From a checkpoint of a small transformer trained on Wikipedia: 9 layers, 5627 steps.
MLP neurons of a small language model. Each row is named by its layer, matrix (gate and up: input weights) and neuron, and shows model dimensions 0-127. Each number is 128 + 32 x the weight over its row's rms, rounded and kept within 0 to 255. Numbers have three digits each. A neuron's up and down rows have the sign that makes its largest values positive.
A block is one neuron, or neurons of one layer that tend to fire together. Before each block is what it responds to, as a language model described it from the Wikipedia text at the highest values.

Pipe separators right after a number in Wikipedia tables, e.g. election vote counts before a percentage or football stats; sometimes mid-word fragments like vers-us, Ba-pt-ist.
L3.gate39:129123114063118124046101175143144079078053184152088083098067086112082136163107181119143154161176118100154217109125121120107192176178169143144131129118163146076128111057158165182087110154094161067175122073151091132115145140099171157162103145152113171166111153137135132149136126145142110133139119121121123123083121105063111143135123167184081128195130141123223180157073151105159041124158
L3.up39:157145147084121173145148091129145078054164113137082158160191004173125143208124176098128078109160098099182157060097164054067127121075134102148161103145126118173144129117174120062098117135140149121108172144163106130105132122161155129144182109131139110120128147175150157117118148127151136145171079148134171150121149111073090157080149156134125120116114133154166118198122097083105110095183
L3.gate83:084149153136165152103154097147103098126151111128093138152155086113162139093105119086104134172115129135094112197122172106156161170116132125154142116125084202127144103055151117170135106117127173165083155093149095050122104153103088131134127131091186122116077148115195172200087119170103106150169121140120093150125088174146130076168101107133083161118082129158123095148135147101122146131157
L3.up83:063134113131151130104195109155123115140113109145137113114143094109107167126170127161126090136088126102107138160094153138167129136131152185143179127110169198075085150119092133157188132114097165148152100143127098111137151161226157206128078169100137122114134149132185085204145077150114137152109097165074137092123161155107171139142100106130144199152165099202109100115146066117104118103153
L3.gate158:121143072139143131138148077121152100193182069109136070120171140112125125093142186122107085093074109129157138133180138185109102118143126107092133147130143085056153184066116085133134092142123166155135092137158128149146073152176132129139156124120106166122124153157135127118110131143110153135172148133180130144171076142058126092191127128124136113127110115070172046126187140073135165056155
L3.up158:065106136124105139119139127111093116092080090136067188155139134121129120127095104146168177125125120206182132111110134124073113161122100171135096128142132177175149128168107088094112145140164121147112152104157105124199172131174094136165140135089141140177098159080153102158140158127146173089141164108108117142105180114096145121116126168136075152147062159160152123130132097127053115140108
L3.gate162:095136151064108128089096086175081097131081096177098090143082156117178153124096151138127196102117070141158144117082176135099132147083051145144099104116125130178057168146120100139157097139083129210158102146119136133160118174096133083088130162093140140099141166119145102145079108125151129095092102128139138084155079073132087153098110141133080154100087146095131137106059085106122129133131
L3.up162:218149132115126176107126114118186129181137126127189153079061109138134114098126087119098128112122126077115151103123120113131144166142133147132110143094177117151067102118127098138141089126139122133212125161136143103089097127141129135183127157083111125147080136093117135126104083106145112186102133161103166170091131103167165126183119107193128136164058211121186104138122148110109111115128
L3.gate171:111104100113137170122082149088091126114144126116113106128083148147058112168105094149134088156146128083103114141110073140109163091124080175104096230106121147144126127140137106154145117107149146116127135102096156106102117194144137172087101167185127174151118111122141155113100172067117128185144118159143131227134142131099156088087118148107103138117142117108164165162067124181115124143107
L3.up171:139104079106166107105077148149075124113171133152156179132125115117156111124130078141145099168165121135110184129158127076117056107067129121113142124166084106133143153106076107096123139066111169110075116119151160149170126190137100148053114136188100145139143112143092153092131146170095092137102163110089058171170083149111114146148160111092047097101117096149172168105113170122104132178156
L3.gate235:115052159084165076105145157098166100087106130108079119129114114127102121098158051085143195122113123127130134113166155107104181142105135112098149147110131162144135139119146120146113104106145106097114057144177140113095140124095133102163154095113082145158131099145155129060081125192105106107163121112166120188133060097134126124151140136190140115187105155171210176162138133112128086137097
L3.up235:099099116142169133150117138134158101119059125124076148162150133096115163058123161127113130082119120139133096061069068137110153188141109147166149086149115184114088144157142108137144144117172108109142132159115089169147132184145161111141098118150114107117095102204196092120147106183121094141188088115060131153179083068162114166168088053167131146127080166123193136142103120064146123190129
L3.gate343:134066107135113106125098126114128134106135143095134151153099154071197156102099097061098083135085119151136134158122097188070107084090083105161185118128102151101165182112147128118177104104133179139083084137091136134063122150147157128163141165140124132126142123111092119177118117121087138215135076131137105132182134170176063124065070187106118120143135058073154109093157114129103142129074
L3.up343:148083117100166122138144159193109120051101130107133151161082133157132187124119178132061101178080177136157128122099117092095103157107129172115159109131132075117139149132119151126100077089135150176138129156099139098128077104155155119145103120145124109141169163079140201111082122136121130080124079120090107123114144098117069109144139148169176171109136144128116147133178087124174105128145
L3.gate355:122142078108148164084168140121086049148098121146139065143096092142170076144164122155123119139094140146097156109098167202138058134175126143135115104101107122097129156086087122107100072118078093139161098071172106133119069147156076122159074110101151125075129091115114148165088098164155172126150139099124096202109150158158132187164091115147184136140177151140187163154113071112105192113191
L3.up355:100128105187139130096130166155070130126078116072121141145132141181135138095056090095058135144105112153080115100122143127132095100191151148124140135124112094097128134085170096147034140147114101147084122139144137047195088162099145088101125133128147119156159098187154096128125063128176139158133138071088092213152097185147160196167089165148114140164109197108116136169139167053152196115119
L3.gate381:106174199121101132118103108082118084102150095102133127095121112154136150109111193143123116163079166134125145199101137202136166086167093178127090089191157133143154165114129140104138160144142110152160084106129117111124050176084140101145066128072112158092122094085165180126209124142198158144070151107106168115063101147158163122142227140166126110132161103118162080123184102145069129099084
L3.up381:138110132148124109161174109077146109076107164150134114099139144069146191106157167164186125093100075151141127138075090132166132121164073133119154103100141175134108124105156099188039131148154086142184108164163118089118131185073164151126155135063144159095106139114151162116094158130066111142106131157125101154125085154155104118146099187161161131087075156178161088120086116121079114090111
L3.gate407:189140135058138181104088151148165132140088075150156098129130201093192070124091120129087139125171150101113193125150141138119089083142096091160171113113195159147135183116138132179133122095163129130121108118133162149146177120174126182156114170119110161164170172158097117098136126159125173137140161185098125111131106125079093145088110103132133142148153115101082108176100139130121078109117
L3.up407:119185166020165096149194134150103163148128165122177140141077142057116157106114119116110135089172128079210102128159100132164130084129137069151173160178129158142138121146128114175179113081172095171121078122110141149125153162120093183141132209093138107139160135141106114084144155156126114149114136150150164134112139179163145174106097084093153188098093134091168179146095136114093110132132
L3.gate454:111134185164161115138117171105083131102072218124103140152096164174121117146089108135180137098145179120181126182121110150073107127143153128179128089142135073135145161142172090176121078153140076151095125096117130110123143092153123165190092126148160142116142122096162088114108170121140109129158165112128198166123164108150117126130120113138173096084117094138164137134059192148131105130188
L3.up454:150155141102136131104149120103171196136102147109097089136088162097092166093152120148125153115118095095132130115151091109120121149130110155162129108156121136144130146138043122173093133120147106138107091126104163145163116076134173112085168102154120114166164172142165115138143143099129159084157142120192102137203106126121176154073149122147103122167095151150138162072173143085117151165121
L3.gate629:062108100136087133131146120090169148090124100114134137223131132163126178171117140152161131180150108110106194136137122124059133119128117146163136191021150086110134153082107077146127148089098184180116127139113154103130152154155134135118120126099133149143128116096114106137051135152176139104099041067030123140117117090131094155117201186133137122149098135136127156155073129107100129080127
L3.up629:098148094119074100187137092103100093081155087077177140166106133135093149182100120178111155150136213171117083135111100163095126109108128145145143117082140118150088181099175057142129133090194146090111108110128129197159137115219143114109151145128155129073155100173142144204097122109128098116167068097108169151147132127067153075101084141078113147129113191131109095061134119129108084110080
L3.gate696:131125122137128145123059130117111133186159155130131124135138171049174170098138151110136155145106136084255088162157116074107124136126122164124104133150114127159095092155128087106112019084137129143062119151134131111126158175118170174152122143118148117142122139127195126109109146157138191104136151135120109159140034095148129119097152139115121156134107127159128147146081130070098108091144
L3.up696:079063147131145142155085131088134132113124175099097167160156130111143070116115167133136155170200145137065109141074086121125166108135134099151141139145161089117140056156178093118153137141127154120115149162129118125133084099093148144177119148110124151076127119130183154175039161135172195132188119128159126110126194077105115212149117126130121109155118117098155136192084069108159123129115
L3.gate698:147109088102111136117118151159151151159091115118107079148091088093157177044085106171184166133100104145124161128146116149153118107144098076137100113143113148118164155162087157131164098091162194154097123103149167143133122141165118131106162069163144133118142093172231109180089072072100111121127097117171106117151131125124144137114135076116149121126184106163115150058133138132136132159117
L3.up698:084124085078140172154131137126116136160157163111142089153156134092117114111029147101124077140163129089081155169081113139106148179129142107157140145179094100125085148124120129136154091099160163158139107144180126113149132056143092095130084111131184179135115109116192138147151156095110142090100096127156029138177107081157111166149127116105103065105138184115169143143098193128139127172107
L3.gate744:108160150138120138093128127093112148095142134116101120140135120093137158118098110170125154148139129117148109150123148191214072135118084175132117068084159158093141130105122092189106142116090121109151112079139162147085203066154138162098141128142085161109148122099160104167132159131142124172093068080186120108113146099129182079095115160117117135090146142094098137003121112136127162176126
L3.up744:079097170194126143128141121110138156113127112126115065137163100136141115064136158114138110033166156131116074155127118211133114085082081119158135124121129177122077161130114101098130096118092071099121053111186172087118149150150113186096165075164181125120137142086150162139143125102129185135158108126159065141106177161118129144113107196137153139154156124151119096133074117169138143120107
L3.gate745:110110132102158090112122151199145116123108157125133086125093110114112100023108192130106102120100098103094114132115118082149154145132123212160175133114098071146136137178107070120120103163121099154170136135129143120138127162082154143079130133136122104148082167097123096165072128127117122155173158142119137128100103140103106147120130173121140095099176119108165069160129140121113097181157
L3.up745:077109086142201120126157066171160089067141194122099121116105099160201150103117223160143193161121157111126146069165139138083208137138132153128137118111119111098136119163075143116104122143126071178146201168136113076113079096125118134078150147158103113122116109148099088076119111078121148104152138106155182124144184138110178211101116143090183151068098095161160152097194177145146120163080

Pipe separators in number-filled wiki tables, mostly the final one closing a row after a number; also perfect auxiliaries like has, have.
L2.gate121:100132111122135119149102118097093113139116142108129133057194096137120168117088097155135102054135144135168148112147155168153128146122153144147145176173130120060165086132143144133054139102134125165131124090103070122132160218131128106088141081145062141117153140114137103156124141067129153145089075105114070134107087169113136135106087152110092113127144139180105195169145106117114123140070
L2.up121:104135103128110118115084191074109165138144131112164109081155140173178169096150096160102144090104115181191106117175159133131075118163177182131128224168095075089165112143149125148101118132143164178154113131147113117122186135143122127088113099143123151125202151136130131146062108107115136119103088158127122135122141141125148140072062157161091045097096146174069131169189120127128114106102

Final digits of numbers in statistics, especially the decimal digit before a percent sign or table bar (19.4%, 37.8/km2), plus some word endings.
L2.gate766:132108123092197101137071117163091130130123154149099189138118077095160094073118081150094120158180079137133117165063141147134114123102082144185164078115108165126102107100150118147164161063133134110122113102127181138122109152148110171135140136133057144173163122117167139151084118165131123150118155130080161118121089113091126150150154159112153099099171085102137095138144178126098072121110
L2.up766:151115148094148086126115115147124180117079148167093201097089092098133108059093126159151126134094120093108167081138147158183165168082137098115176106116198118148164078183155088068105110130065107059127124129122163106088144130113124173116129163176136137104113184177125110110130068110106129128141124053079131129098144167147132151176108119093094161091136117162133171104147126111114132073104

Fills of wiki-style table and infobox cells: digits after a decimal point in vote shares, percentages and times (44.97, 3:40.07), plus separators and headers like Pop.
L4.gate347:170040148202133151128164144114143131145097128156153133081072118159117130183082156047171096174126131171099169108123155100093087092173097110134140132031125075156112160098166093151143097155154142169168113078102190072112163124147122090094104181131062190157137121124141104151198121124114161080144158159164115183109131106145150128076080114116102129161121089131117097119111123134132145110155
L4.up347:103110139183123105101131132140155144083113165091107102157105154095158148149117082121156126098151086161119206184169178136097122161147190153082139131142068125131128146121109120157126162108133134174087152152093156103133163096128130127140146158081127121126154148176157130153151095164094144079105083097084136104109113108096173095128154160131156094104115134102152131123166125130089140178117
L4.gate364:083140138147162113110143171127148105165069187126144082185089134137126193083097121100133126081188144100094082096110144150108144125143051186104112166125147155141136113124081197128083153084187093116107112182168174138109139175106119112105122096148176110171137105113117125129097119097119106175111100123135137160058138117133133099186136103181147135132104118137168118107086138140141102148135
L4.up364:045145098158138104132081146139060116109039123095079109162132089132139182084147113176157129164125148120166119166163105152108138071073153096106119141122120149111161162107163102163086151122132106157120159100146175118083175119081130140094112108141108129159134158116160157117105109135106091161112085147162124159111141155099131095096101173101111121099071184155210109072072114144107109175121
L4.gate657:099151176095108172115128112141187128140119108096193125087102130101116123120173109126138127152090125191162126142158171119149081149141119153090145085143099124111092119113142138109134136141159123142152119099143149156090104070094158120106115168168173197166146162119108126154169133131163149127115177155077139255152118128149167094098165109131117157088112153165144136134110123130181131108101
L4.up657:095136182129070102078114100148106169155104171085182145075091162115121042122127159130171098074131156176111179118121132123115096132144123111106154050073154147162126172119075155138152185121087146101125125120100095110130067126093127119130119061148135138101157177137065094142147073163107093094090122106091121125132107135148169165106087126104192151092152079048117078087207122182115143169125
L4.gate774:094134166143156151104164146151111126167130132106070123119052147131140136110134170092100156105054159108139107173151154135159107191125101108133092140104119141132180181076138124131096123139141138140152059120134130140085151121132128107073073153179164103151073173136108191164089123122141118148108102140031131165096110174106177173125169131126135140175157131162136112138088111121097051126135
L4.up774:108122189165140080061087116126154164104128148142133092054175076098156136085090096084124147234156115086142116174114085120096134125154137165075077098151146130131161127106153105145120139101163191107091093149132127078105140086145107181079086126087149079135131106123095122134113113105158188070096184120135141123109152115114143085157143103142144120183092073182162147108108140110106100150107